config.yaml
d_model: 256
n_head: 4
n_kv_head: 2
norm: "rmsnorm"
positions: "rope"
rope_fraction: 1.0
qk_norm: false
tie_embeddings: false
parallel_block: false
lr: 0.00672
beta1: 0.9
lr_head: 0.00612
grad_clip: 1.0
steps: 7477
dataset: "wikipedia_en"
MLP neurons of a small language model. Each row is named by its layer, matrix (gate and up: input weights) and neuron, and shows model dimensions 0-127. Each number is 128 + 32 x the weight over its row's rms, rounded and kept within 0 to 255. Numbers have three digits each. A neuron's up and down rows have the sign that makes its largest values positive.
A block is one neuron, or neurons of one layer that tend to fire together. After each block is what it responds to, as a language model described it from the Wikipedia text at the highest values.

L2.gate50:095064152138133091148119108164093181079138143192185147136134130089141121081152169124148089106162146090180153108207056066139100186149120117162120109157153140155129199149188129077141072129080121106128105135082167176082127162152089086090153126104086138162138123196134113138135157148078143141149161111119098127145149138117153182107183129132100044094132108153178166117145175123187125107149
L2.up50:147114111172158163113166139126150153164133119136105119110137118129127134091140160151160145115179130149087155104192136156110073115127092153143144191134090122195142123077141122144091088159175078139128083182112160097170106130135140153084161099149120196119106129094204157107099085085169163113152118127124175144094105143134147132114083095170152038176081136049170102151163118157128148161092
Responds to: Word after a parenthetical comma. First word after a comma closing an appositive or parenthetical aside, resuming the sentence, e.g. ", was", ", according", ", also", ", both".

L5.gate62:144087173134071158110122146120121096146162153071119095072083127090106077086098153141146123115178148109132124114111127103139089104164139117118062099141098115143140149130118192157121108040117128137176082155099057071097120116181108044143118145145093160147102123099135112110142080136086179139084096118165117122128120140098133092122058147110130127125139110083062095124139141119126089157136
L5.up62:160114079126051107120118163151210147174144145117133134171114141121119121141198172121112136113121142154183084154214163111134127054174150149160084183123117099174109121141107147100086143127106153119139099129147144110112132141101149109122125142184081179136066107130135130118134121106127124096144110138177109092109130147120134106117164069120109191141078152063072156148183124138070164108154
L5.gate131:121133123140171142172088138123124089163177136154141148109145145112125073119159152115089119112177088098123095187109111095150162129133177118138176104131131101174119097164107155083121122132112157177157175164120146137096105172170120147101173123156158155114120144115175100136164157169116154133118118103176143185199152188110085177147162165128193101127097130099154153114111157147069124067171
L5.up131:044140101130138137090151159094100106087196147151064066151103161161140113145156103113093092198152117149163107172104092132138147156153157162077128055136144113126161106175108181114103168152155128146153176058183102145130119164118168114172162192148148112111144069164115130130098063127129135064168128136108172088135138198123069167106132097102144081151151159118092158141135139130128136142138
L5.gate195:093168172142072144124131127086088163159119167116216123136138156111083072076160089173132112112143130086105109155124141137125114181138092107042107092154077118170119070124080094144098157118145151127115095119100135140124114179132119119109155059140139111127126109115176112151091104075111122142117139126136136160180166126099083129167118090155149156136150090097139164190167167140125102131170
L5.up195:135184153091111096103135177164116085085175122204141180129153111098144088131163158100073176050111128100125127150113106106145094177107108125168077103110094104084066127137146166156106142126132133121138121136091200107140149127155164136089119117144149145120131139170106095093157167139148158148101123092088129128164142131093142139145123095079150197149083116097023105166102125140092152105053
L5.gate263:100148165217082141113058107129110121147093122092116125097166165114168152127150170149122085089113114101059098115095114183114131103139139099120145094074143176156071193136126070197133092131085114117143192124133166147084051136131086126186070162078212126179114110145183131127182155121133100121156173117136137155123075159123110069103098160176123127099089143164143152083064077076081143104168
L5.up263:163061147189109094116150098122110144123142154092058139148105136158106115159061145150148122132108123145099140103072110110159172193101184157135124136136207159146135191096154090113165140113142099178127137110182154098141111107144123092091146132133149109167141094154124139163145148166191163104134126130134094134109105159140151131157178136180150076134161063096104195143125074169110104094142
L5.gate283:160213153132177129141117099121120065130202173127091142122161096096092104119148085085167092104159074090163120145184127166120128199106160111184160121182046101107135143136146144166155124131157167138111142137172103170160106115101136168195098131120158136108091110124184147142088155091103123197152134133149155095159163181117088189113148126080135159125093117170155157126108101093116092115116
L5.up283:163107146164117099103118105159115130140121113097130151097090102141071153129115126125114111160136149127153144090081098124148121075081121157133110107160159116137170036113088122136124116176112164157132130074176061166124106150119163102112148154157151074189123179161136066134096086125090155084127130145115083121120174107100143178145127147104103126165127134113061151179076111112174124125179
L5.gate297:108148117105082087114096110176105165145085123114106082114078125118137178122114132138122121136137163125115184120156148174124147143116174117127092163120132172086095096122134146106123110105077114104135140112098166132078116139077088133160117195111129065094122136109189100117171161139168069127133160144152108151126106148101121099094131113169143100112112185130241135166153060115148111123066
L5.up297:179197103114128096097187171140129095099115126104116091172125121146097096165082127106132146103117160142084082152099131181111066143105067179139080141132111136116102132146118140166174079086126103140152091087092137154152169151146131139120146057150112130100182109204134142146115187164148148193062126098101070106153120157072122195142107107095069174149053156160078214162079125126069129164120
L5.gate507:141108114091102123131148146112103091105092225168077151119141114102131114143135147136081094140170149128107133127150118148109074126145132093180172126138139054100142142131083176147082143165169122144109132084125187101146138124135164112175123101146176140175136147103119111080137097131063117104111146124114131108158130146141085199105105105164135138127127145205178109061086060099091033119166
L5.up507:122128084129172130180116179137108132126151122146135112111162134108114125178090167081113101137072155134174156166084070070094090168099109092125140093132126110159097093187112067108125131100164135105201128093112160140200076121129114142159162092112151082175071090162141107166175138104089169127096039090158170133152096145109148120150140170118102114141118100163166146181163140163129098119133
L5.gate527:160094083174129097183137070126099086107106136103147131086149138079171152121072101185115114102134167081213082077116156082117166061141133073106118183113116080137216107131113126184147104146121159153177161120124102142124141141198123172125126160116161160108143124065155168163123099136088088159150130145105160138162100126149146119087151069098158120125136130084150113128093138119131123139134
L5.up527:114111194158154171127067155148106073126181125176139092125138144110157142135110151173119071104162115139127133103071128085131129127139158132124137161156059155145163090154080108124127107123127112136115134128120162136175106154172120199138132090078088152068151051118092147125127083145071114136141141087123136115111093127056153165087122150112115108143099154122106057163036112062144169168103
Responds to: Predictable token completions. Final pieces of predictable names or figures: the S in U.S., States after United, Carolina, plus closing ), % and digits in tables.

L6.gate321:129107102191158095102187113075126120083108059158120144161130122123140131182122137089128183152104164098104075093187078145094133108135118088168113101098080105124079135189195114118129064161140106161134167181119156163118076119154108148098107146207144175086126088145151116156110137051125126138088091147204085117090153129125149158149158171100111116157144120125169113112089149091134105102118
L6.up321:096146042119120141126087125134120126147081133169196119148166119137086107142135099110127131117117132136105147130165091113158093145139128127135166120161162137189091119138170120120167091206083190147140153151148060141138138082079155135130067107170144171104131132099123156119142196080140101099108151186141118164175123054138134126150165164057164145149175133086158134185092169079171091127180
L6.gate547:068157091109137139136102056123129130136107073132166145049097160093143124175178172080078145099123137148067144108126068120192144136164110129141144126161132145104104140114117116070164104132131105104130124130137132118238143175127178150098146126137124199103150113151144085124137062134151135079134155097118119146110131175049155135174121167154151143119128139160177146083126129117156142083133
L6.up547:133143120130155124113129134139148139155068053116124116156093077127135116144162093157130106190090143097158175141163060153156130195126131123061111164165113129125153113147168108092095156132130109141133097094094090119114121143190140112132119045114129095134066122185112137072102164088144155162130095126091138165143131154129115144116109124172156105128151136148141093079110089155141125145134
L6.gate582:083163113152143155125042095152150110132137078095168106159144134166151169116101127120136152056118128157099113105126109109131191113181125101142108081153111076131181125106137160155126112177125110147123164063133167107092163160159136202116097093124118111118124133153075097108141166149169068114138119127147114149126186110154110162060139141145074152120097165138140117161124178117170139097086
L6.up582:128195176136095160100128139117120117153155150154135090168107061090111182135074120130140149173138054129087125121168101154140144139122106124093208079040112120095177161098096073174138143108173133125059176201123085103153170125098095154163147157178155101110116100137118073003153125154088151124092132149097123146113167089103118141077165076115101117126143145106120103155102154119118116144138
L6.gate606:095059088146100118157074144164138101165142102124095064144156122117097155174098149107107141155118134200096123133139177103104112125088141119138165087157170119117090112201124114099155120179138107092189160111091157170156113079119145075158154074136115170135093115121126100144139193074121117132143131163134133171118188095052108174080160188118116092071152170146179112129105176128122137121123
L6.up606:124198106139190135117150162142116176156121091157142118116131137115153200100137159103162049104173134139126117097223118173138138113160089120143122117183115163122126138138145117168141130108195118071103140158077119167131107078081096091172136165132051159127093140128047169107179084131151102099073169134109139103168168099132142072156082110120120142139124144152156138097097104116153101161150
L6.gate685:136128130153145065118153111158111154211132111127092115137088156165115084095098085089141137155136131100137165168135153174163130173143114139104112090145155113108176121107135110075110109119145124128152139125122088124136097169121139103125106161139070178138088158167171139122114164135172074141126131083123064123177125179100173158143185127117144201102072130139209156125126128121109167097130
L6.up685:115165109078184196120077176130181096120109107092104088104089137124119131142069171127138187116055110169100136122155140110161132157152156153104084091159069114100127143178085133100163141064151088129069148092121128145139174164072091141104081090109132139149152103135212182169136163100175122156134125136166107158143104105123123138182175131135117163137064115140159112143175128150183137151146
L6.gate704:091154103117117128137094071141073133155116049072164081066190142121113121172126118088127089166128087088141112165090109171161119231154097151168164111156066148119124156140159158088193097118117168081168173175139100136076101102120122109102117088147103143123138072139176142164137160146134102091141163097140113136124122136120165115102121117105150119100098174112142151113087125087111120111127
L6.up704:155140130165136169130124059130152095154142132117132127123141066153137047154078129110083128138104169112111118166159081152185064130127121138164136133107197120108153119040121106124136091090122148099095121105141087112120128106081057155145093078103082096067151140150131141165063080104103120098174116125110128140062134067137107147134108096100181111122112112185122165093127184103159100117086
L6.gate727:150107166130092134113082104110117130157105117199092098170094154071158097110133157105121141157057158207148130148151156153098172212083148103070133080187109110125108125111097101100121115156158128140200206138108143153140125123093096104130097103108130120122144105130191170099177129167091038090088127093095147167153137165181185094180133141142172192086115133099129094126144203157131058182135
L6.up727:123150135129160147152144046155121118136125079153107126127126074087118147103143107177208095147127160133070138134100132110173161210124127164165146113145134063122056110125101154136123101091155134096089074177095127177110129141142168133131097113155139133186081127142159149138092113080105185107127106136140116179192169158163126093116137131080217168197181136130157081126126139108168123180121
L6.gate746:165124072155116106180084152181142150127197134140120158115135123098136191155222111115116167165142120135121093157104152193154153135121095129110182160113154079127105121141095125119140085098153152112155122109099107183134133097162135099127115088161129150167196133075163107092163110100124134068104100137090131134136134087096135100153125130126146169124092143144133121142152134127090091052149
L6.up746:139129137156106107177112124132150129140111142138070125146152148177138197144126133164068111171099113127129125141105099131090130136110115096114121144115116055140163158113150071157161089131069132145101066186095168164109133126095202144146113137208122125184139131113151086168108113137162175089097100169143202148166127147121174127078112121032142172138121120122116067071090172084150161118112
Responds to: Infobox field names. Final token of a field label in dash-prefixed infobox lists or table headers, just before a colon or cell break, e.g. Alma mater, Media type, Architectural style.

L2.gate186:116027143071121156143159174089132100119155109163075117125138079043102124145106107110191073115141159144127112130126074157083091092117194170113082157128141141148184137117128078129130130179154100179124096188102124132070141104140128122171172051182192101121092162113119161124150100079162125129093147121123082127162121136104151085101117123172095137108167160123143110206221115101123156155142
L2.up186:146126110105052148160135096131128124125133105156138148148167135082189094192162123084134067153069189142182113146174140160142107145113132081180134089087127084166115091176081114176098087113151120098123135098152104123101136149183186132137146126122149165104136099125156175170204103107142093108110108125112095141196126123162119193130070125159079133110144147136083145180167136113150170183141
Responds to: Country and place-name completions. Final token completing a country or place name, strongest on the closing period of "U.S." (also States, Spain, Chile, York), plus abbreviation letters like UAE.

L5.gate21:033094124117135127067106148061133145164155118139214120123095140096121196117124100109099124143215121141115141118120169107093148127179099062141148161150167150148098150104026122101128136110086141126167130152135099092110152141162097115184118164193149120141097105134111120109071099163078129164181093157079124109123090115116107169157137121101158153137151111120188141126112132118192170110047
L5.up21:144125070158105087106087053192129142145220112141106146152127136161112142105162151086135198113071068116109138110091134164132128163150077148176184133129139141180114109168153146109169132201100073139052128140081135118197110160183158072148169135160088164161152142126179111142099145137139148106097141163140165069103122133118170144071079142097163126121143092150061123078147101162163118093136
L5.gate34:118158077163115088157072148116130129148066166201160133130135140065133130095101130157176101078153120158120163100146168146159096136090139119189168100105120073167138178138160147151131119132109053163152191112102080144082102104131137117116113116142101108150196082129099115131163168132075117088120115157168096129090117174141116104158102088049104045115127155107195138116119146110114111204142
L5.up34:125175146107122058158121119158174118169152136160105138108146167100064146124141147163163159142168110084134172120143108152137166064143095148144127063109144136107086167118149091136152186121122119098090140186100124132127137106140102161106111123114107109120089152098141115116118169149152147085104083095083091128045115146128137097096101119080135059164153104119099048113130075145098121096131
L5.gate77:089115074137111154126105159154159150156160147118114089105100155101105101122093136090140094126182130171148160166187096160111104102148105076124153130097164086123133148119096167110090107085090122084113217118086171119122162148142148120167131174133160150132151105145164116137163166107104148194219130134092217106137095116150113164134203143086101117143144139132181124055092113167054147078192
L5.up77:093082082113138106135116132164171156128048150125125168062117113164143196171106106178122086123145087213145146098143151092097144079122128152151110112128146126175105130100117134094123072121142157157129107089145123123087106120147118049133112107155179197157138147139114123154072105144142109130157112093082136123176130117104169155120174145175089099071151091065148128083148094150170074152099
L5.gate242:120122146087098101104124124102093147097117141170143129057130121120113141116100132127093092117111126165082125074143141098099135139116107122197097102091091126087100194134147121102112106139120117157175093090057108167124101195148085176086077091229156084090154116120116047166107090126140151121072076167116068181135140089136140137115163112136169092136174080152123170135120083169140117104114
L5.up242:136172123169164130083157096135095148126088110128144101143156085091121136167123051130117088180122141134052134033129174179105179144096114130186146166137084137168148155117112121169146139146046115114130111115091122159109134166124163164093158125159154091099157171121164126161172095184076116115128121124115125150061127119051134127065185140146166136114127160131115087168127118132145071097150
L5.gate509:120116131168108163161060161150119127174136133167158130083122164108112158133164168109137108100141134142114150121138170118141139126123155092122198140166154084145155195134079093145135063126165186131159100092093149138139116165108106148164085119143091084111108150107138142140171123168164186140121114156170135146131095115167098138178144173118132140150181101079158086135091163096117114173108
L5.up509:103104125157128128100144098067123139165114144144153184133158150123140191155168136124185150113154114095159095135165170091062147120209151147109107078092149106095116130061150105114089103140112103207167118115171084144099129149153091114130103164137166155100120110110177152108185203105118104122127081117159178154171132119116173121075163149129083149021128107125171148187171187112106074157165
L5.gate524:109064141131077172127107102140147108192090108060130120134150102100146083051149089087157140073135140129116133106057081057160153146161110112178125127177163152120127136141137135159084165128114139144119146155115155151148140120115127120122151179143115149090154143142129120110102138091179205076112080129146118135093102120148175089092110151109125154105141081149145163088157156115165204166169
L5.up524:141128102136163142048071093143040121083114090101128143145130116117152145119169101173154156140105109191086082072094136132103119140150108122165091092135119098153137142197104114143167195141100124074108095126092089163158116190177132078147125178175061089212086137122131149131126116144100141127103097188128149139120134128128084122104137100084192147147061136167160143121169184142133188078124
L5.gate783:089098171131167137131085047163105058133148105089106100065123172028145130070146128144135133149124196147112155104195139115124112165189114133110148104118174159103173123077062058174156099178072104138114115118142134128109075131073150135107058131186184133114104148118138141079129076110136124113092196189121119135085121157136119118087114137116145107064159161109151128064111119130149119055130
L5.up783:086130117080143101177121128197116153156063199127208178133133117159119158116125165159122110179145098119181193165137140143125160170089122085095156125142129130144129119194178147135111134164143165198106103111129085140129108102098151184156027079218097114105146143169089093114099142115143079142146163161106120147142129178155127123187171132112107135154101183060147168117146136131080110134096
L5.gate819:131149159192082128143046123185145131128102069152095089147152108144131140103041138116112121139109110141130140179110101123135145210092132136123148101115132151167128180142101114119112110169127081081114101073130149127082130184117126118071151174172114150201144147122132133084150196147149115112131077128124158154083150086107196104104122134105170131139115175104213213099130149131187088179107
L5.up819:161139119148142169139141073126131110143153098111121130104118128129133127139102134068118139047141147103085144109118045161101134147128048120155123049104152070149162135154080152089133077144130121083132108135128152102115162140084129168111087115113143114199168101129072125137117165184147075117105128151132074067089124138177137095113143181097109165155124134112124177126129068145166153119086
Responds to: Definitional copula after subject. The verb is/are/was right after an article's title subject in Wikipedia lead sentences (X is a…), plus articles after became/was.

L6.gate9:106083142128131182141096095118160112108173096155117095144144148129160125152109135104125186127131091130132146192159162155127144137097135098130136148120186101140166169128127158152183096093090101143107083156106102172105178150146118151163136130149157161177152142169121136145117103113139098102102100157100075105080133144128136145149088082141152139057132161109112255158125179169090110161135
L6.up9:195093123059109094133071120138146160018152181094128128146135096157147167134064136133151108168112140147162086154112122130126082085127137161099045135094087145098127123122141137165141097110109107126138126109082137087106167132112111157196096069158104095113144137147106160113101128162159113115142100154127141145112129105170145185121112117115121139155101127089095106096133133152165116150178
L6.gate88:137154071126126136091070071072188118146111155129106122067095133103129116128091159099145130148172161087119143115130178106079075175197131051084161145062163113107097120164164061179101075146140184124118149121109116138155076121213101114118128124135103147145155128141107163149102147164119163121124179134136181109082085134083058059108131082089094088133115119137133172120054113099124115194117
L6.up88:120127184103109156113153120130216149101179121088150126126096096114094120125092126173130095124095119102148095124138136160086128158139071107113134142166161094140097091185099112164137127195109177107136117125111112103139129192158190088083112147134103122134175084138146166184139102126135089185151108138118118125059152150153122084103088136127136089152095183143171163133188200137126141103062
L6.gate196:155117117175105089177124112137125121124184087088144096084093122103085159139130171148130157072061112134085156187131129141092078155100141161076135095105129114106063128143091166148087090108095100135090088186136151185106096151139147151126139169176146146141094118139125155112159122137087162094110133165085216170091098142114144108120088096115113174157115127060107171152092102127132093101154
L6.up196:116128136124110150081092119114134104120083100142144074136122073123115143102136130106123177107145131113137133082124136085105146153074136171132185235149125128098107151119147150059100129127123079138107124102140146076140111079115138145059145165183195114130078078147134157126132152084103135109069119162092114167076139113076123144115115108088117217123141125124120136091132152151096113094193
L6.gate456:112111157114120142065098135108128112097098100184170114133115076081048182113113170097145088135100171117169159094138176159180104137130105145157215124127145124104149203180117134119161116164111139139108142144095091119134129143098070157140126137109094100116134147120157116178161142152102111136122102086165113127081103134142156127125170142112137120118106140133113153111189140084108082065195
L6.up456:116148210100106135129160166091099149160146141114164108124133168170141088168114148057133140159082150057080133170142144078074177126110116149142141146126123139155095110161123153116149164135113091126119178166069174150123067151104149133121141164128226161120118156164112194161169138105142085203119119118179170077104123153185134144135119156112113109183078136153084197138146146106169082099135
L6.gate520:101087121147153108122120118125127232136168140174153182128137086129111141109102193079117113125119165125100124139107140066117136129122132145101116127119119069127123109162122114041090121163146136147094108155100143147165129124045132127074080152123120058118124129163112123101128155092114119118092126118143124183065166131167181124136119135161124129180119131138146164110126170122160136160157
L6.up520:125119156102104135066107113112108153109096088115138172051096115168149158141159092146094108153143135078092134117102156061106104113106086113093107137117168089149075171148139141167107103148177146138161149127095150079109101117134176125146135165150120146111092139081093118099120110191145145150089127120109050098093140110184168064117110155069127096122146088119089156184162112114140143177163
L6.gate531:093117129119099122105109094097148133115129115136160106128074134066140163120148147143125165169084100113139132110107103163108109156101106170124191121136078139146101121145136161127167120159175148132147160107071149107142164164121138112124138158151210080151069145176124131116085103115103065076112027125182176127104122122126103046116122129085097109069106146123092105158156171083135126160202
L6.up531:126124166142121123164072135106139172098125088131095164138140133150089077109132161131101132170090189123135110175088115156104129138076162111176109109146161142045110154156159115131125179077173109129114165092104130080212074096122121056128112165194139173088078074163162119137176135169095127193122125127103105083156089094135159104152085076195104108127126147105145136112093116147119113126116
L6.gate535:158056079155146120129159107108140086152181076131086084100084146107074099137140104144147069131147150053109155102162126113159110140129119134159168048142143098082140182077151177099088152107146122103092156175130102140079140155096102133127129173167182132149156211189155146116075178115196110111152128074113170178073146152133107143122161107120100180118138079174153155126123144141149126208142
L6.up535:159102195188129113119115110137103112089208144116175204180123129088103134075105091132116126135117217200105102120080146110135132206127156163157122174075174098172125132141135162157090086122163171066123163152123176118138035101166139084157056197090145111143100063149150122104113089165120115177150090100145138138148123125156131144170122117122127092112162075091131176076082146099102173143099
L6.gate653:130162133166049134154089123069127093105125082133137175097117111145149173088153125177152134107097068164141134114129135186162112123136107125104150122126162163144101138170125174157109078140050107127118097151081121129125147118150135103123121150131149132140112162116096131088117134150087166176126060159130095120192075172164153138103152119117114125130147114121161135077117119195118074073166
L6.up653:071100110171147114169173172086094106125143052055101115167131108121120170161157179077121084161112120108102114101125126193124106108142135184200137098087039138128151132150156112082137078108105133131128163134107088114164088152094140134149154165123116138127176129124145152150143166074047117149117128139109130121073101108103081124127198129154097197115154104107189164133065093140126133134089
Responds to: Definitional opening copula. The copula "is" or "was" right after the title subject in an article's first sentence, as in "Haida is a village", "Pahangone is a genus", "Weiss was an American philosopher".

L5.gate23:126167129159147127181112169143178156172093146097160113127146069084146123127138115126133169139087123145102149086081099113126163112119075146105123112139148137126106136255106157104176080104087175119083143066163136211118133147153142082132067115148109153160142177102119108109104148145111102125116092156132107163158124142124170107198111165149122075153099214123111129134094091116134186126125
L5.up23:136145122089143127172097144087156164138179116141149159138166129095119139150154141161127212146092115120127168125138109097132180163149124165163148065131132102149127135130141129131109122140178141136088148118076174154115137142167135179118166119132152069142175110144130134146091153137103096119126089132146098223120065174174178098125110103075208172144100143083124079130139134113168118141106
L5.gate58:137081143125117134176101097170145184158112042148066164102192171098092133139079167107145157139109097069072075114130165124164149115097106105094120111118134111126126069137115128145126147149117155100115128149101128148091115177126124122122141150113085050114058101124221087080117159066130097116097108182112146146169120129153172089099058148172159189095171135163113166119079157099144088129130
L5.up58:133130136162122128147128130114049095150119111097081137142125169119117136164125138165194150098087095178176194080170141129108133077124097075148158105142147140072147120099100154111122140178124101143046086148132109127138069056018102060118129144097144118129089116142113157131137138131099074146138163142085119156118157103129110140147185116124113152155119136116096090162129099158137156096119
L5.gate316:145078088121071149114129099098142118150155105074140093124176148134112153126162106144109167156150126117141166112109060068161080164140169156146117151152118115166099116138105144118153093123084141109075167146141121119174168191130187140137099111146140132123115104146158140072109161089118145085110132114199163148093148159214079125146151134114141081142163151114208074124119099054158161102103
L5.up316:128114142186164135121128150073108154116069134096108116098165092127175113134112121165152190112080175105100102092163135152116107164106119121188095114191114075139150127144145078151118145177155115088128179122088153154114101152194127125105120186083146087141130091153089130088114143148076123169117152132136082105137116199135121107121097154138131139161113094110150112102113159089191131062133
L5.gate324:138153151109116120176118122154191144194112096128199089105156113161127156124131144127063133099138176120091111139156086165135136129089071130089123102100132119058139131167146118074159090098149158076108103138109099113131094122097053143088150132091114109157166192143133147142150138080144174036152143142132074115071187046129147083130111087146144149112100106104198140162151106110115107146155
L5.up324:135154098076145087113095082110087144124079139191138146119155119101167157162115128116124148126137141136164161102145145108122113107117097097175145133123097101039125171149153110081178155161119093157154189141121097147125113130113155073142100088047112122188144061133121154136134109141096123087126142112130204111070140162152081223142153106108140149118107216153146077112098107154146175144163
L5.gate424:169157169140111179167132136147184127143119124123139121145142112112153108110120079137158157162104116146123132146132121134139110140156098169168076166159094101126137180124096124140100052118143141143046136180124091109147103052123157127104175129111041114145155127117074120081145131139142130129098057110149129145153131127129181164129108123095174122153145181098122118091069145129167168145134
L5.up424:154131101154127114129131157142177130124108109152143147148145153079102103063120055096115085150116043168100161051119126139114119172121128151090101090161115079161171150142111087154135114141124119139052111217115173144092140108106120119139110158203134059135160156082103138180099158094140129140090124109052124098121087102142164115108090179090151189127200179128151128181101156082122151135116
L5.gate571:167125092103124118186081074068130149161154097183173154146139121132096189111054120135151076213141121157111148150172090138116140137142155154106156129135101087154114079093125163084102178101086140146128132147175163180157094153115167093145114114128141135150183150058133124128133114131117137095108188123140128080193144082133125142115166171133149169114091095070132081147096097149139147092107
L5.up571:127139122128165124062045131118187124146160056142092102152120138107128166125108141104106130140079140153103146133115118125153187172120148175109110071068100148141120138119118139093117160190111080107102177125156167170091089084104111155074087113046101159124145112125196107099124038146188095105092111114125082133135073143145173118109145049131147103077143122118154107108174174122135105095142
L5.gate640:114119112152175112252160101110164091098071132099131063118076112140103128119072117133134161106117127143124127133113153082058142124073090099198108115148115154107088094084194087138152155081055114081107135133152140143185050174138122140128135148168133097161136193096090092118112188137133103155128104187079120146116109140117157163099073072092118100159163131113113116153079145113089115078106
L5.up640:094142151167155118163118103145121065114122110127178093140089123154137101063047114153130155128146080143097183165100115118142173148110106184144141134143090119046098120133163150124115192161107155084128118155127115200157140124060141146117136184161094132107119188125101141059082125156163127136135116125082173183111165143104167169128110107069100165136132122101147084083043125160082103110073
L5.gate737:195113126106106112144119077122154137072115125147149093087197123110126106088093136124097127185092148156174164052098127149172108213137113107136147178088150104103119160130122104113175113144190137130134137171158093181111117143154172142096067114178108135122153154112166093197148127123180124096155135120209144154120098124186125096123128087095173192154060061095164120141146107086141178181099
L5.up737:115161096065137133205142139161177071124130086124149128103133099181084148160160189123094147117105103137115139143098113141151149177108123073179128146120090116143079116105149119197150084112118105104129136150112137133141117101127168130056103136113079082124164116147130158142070200103145182195132119097130126098109084048114043159171105090127131120139148124111122122118125122162139160043126
Responds to: Infobox field names. Field-name words at the start of dash-led infobox lines, just before a colon, such as Area, Province, Spouse, Budget, Strikeouts; a few weaker hits on word pieces inside place names and section headings.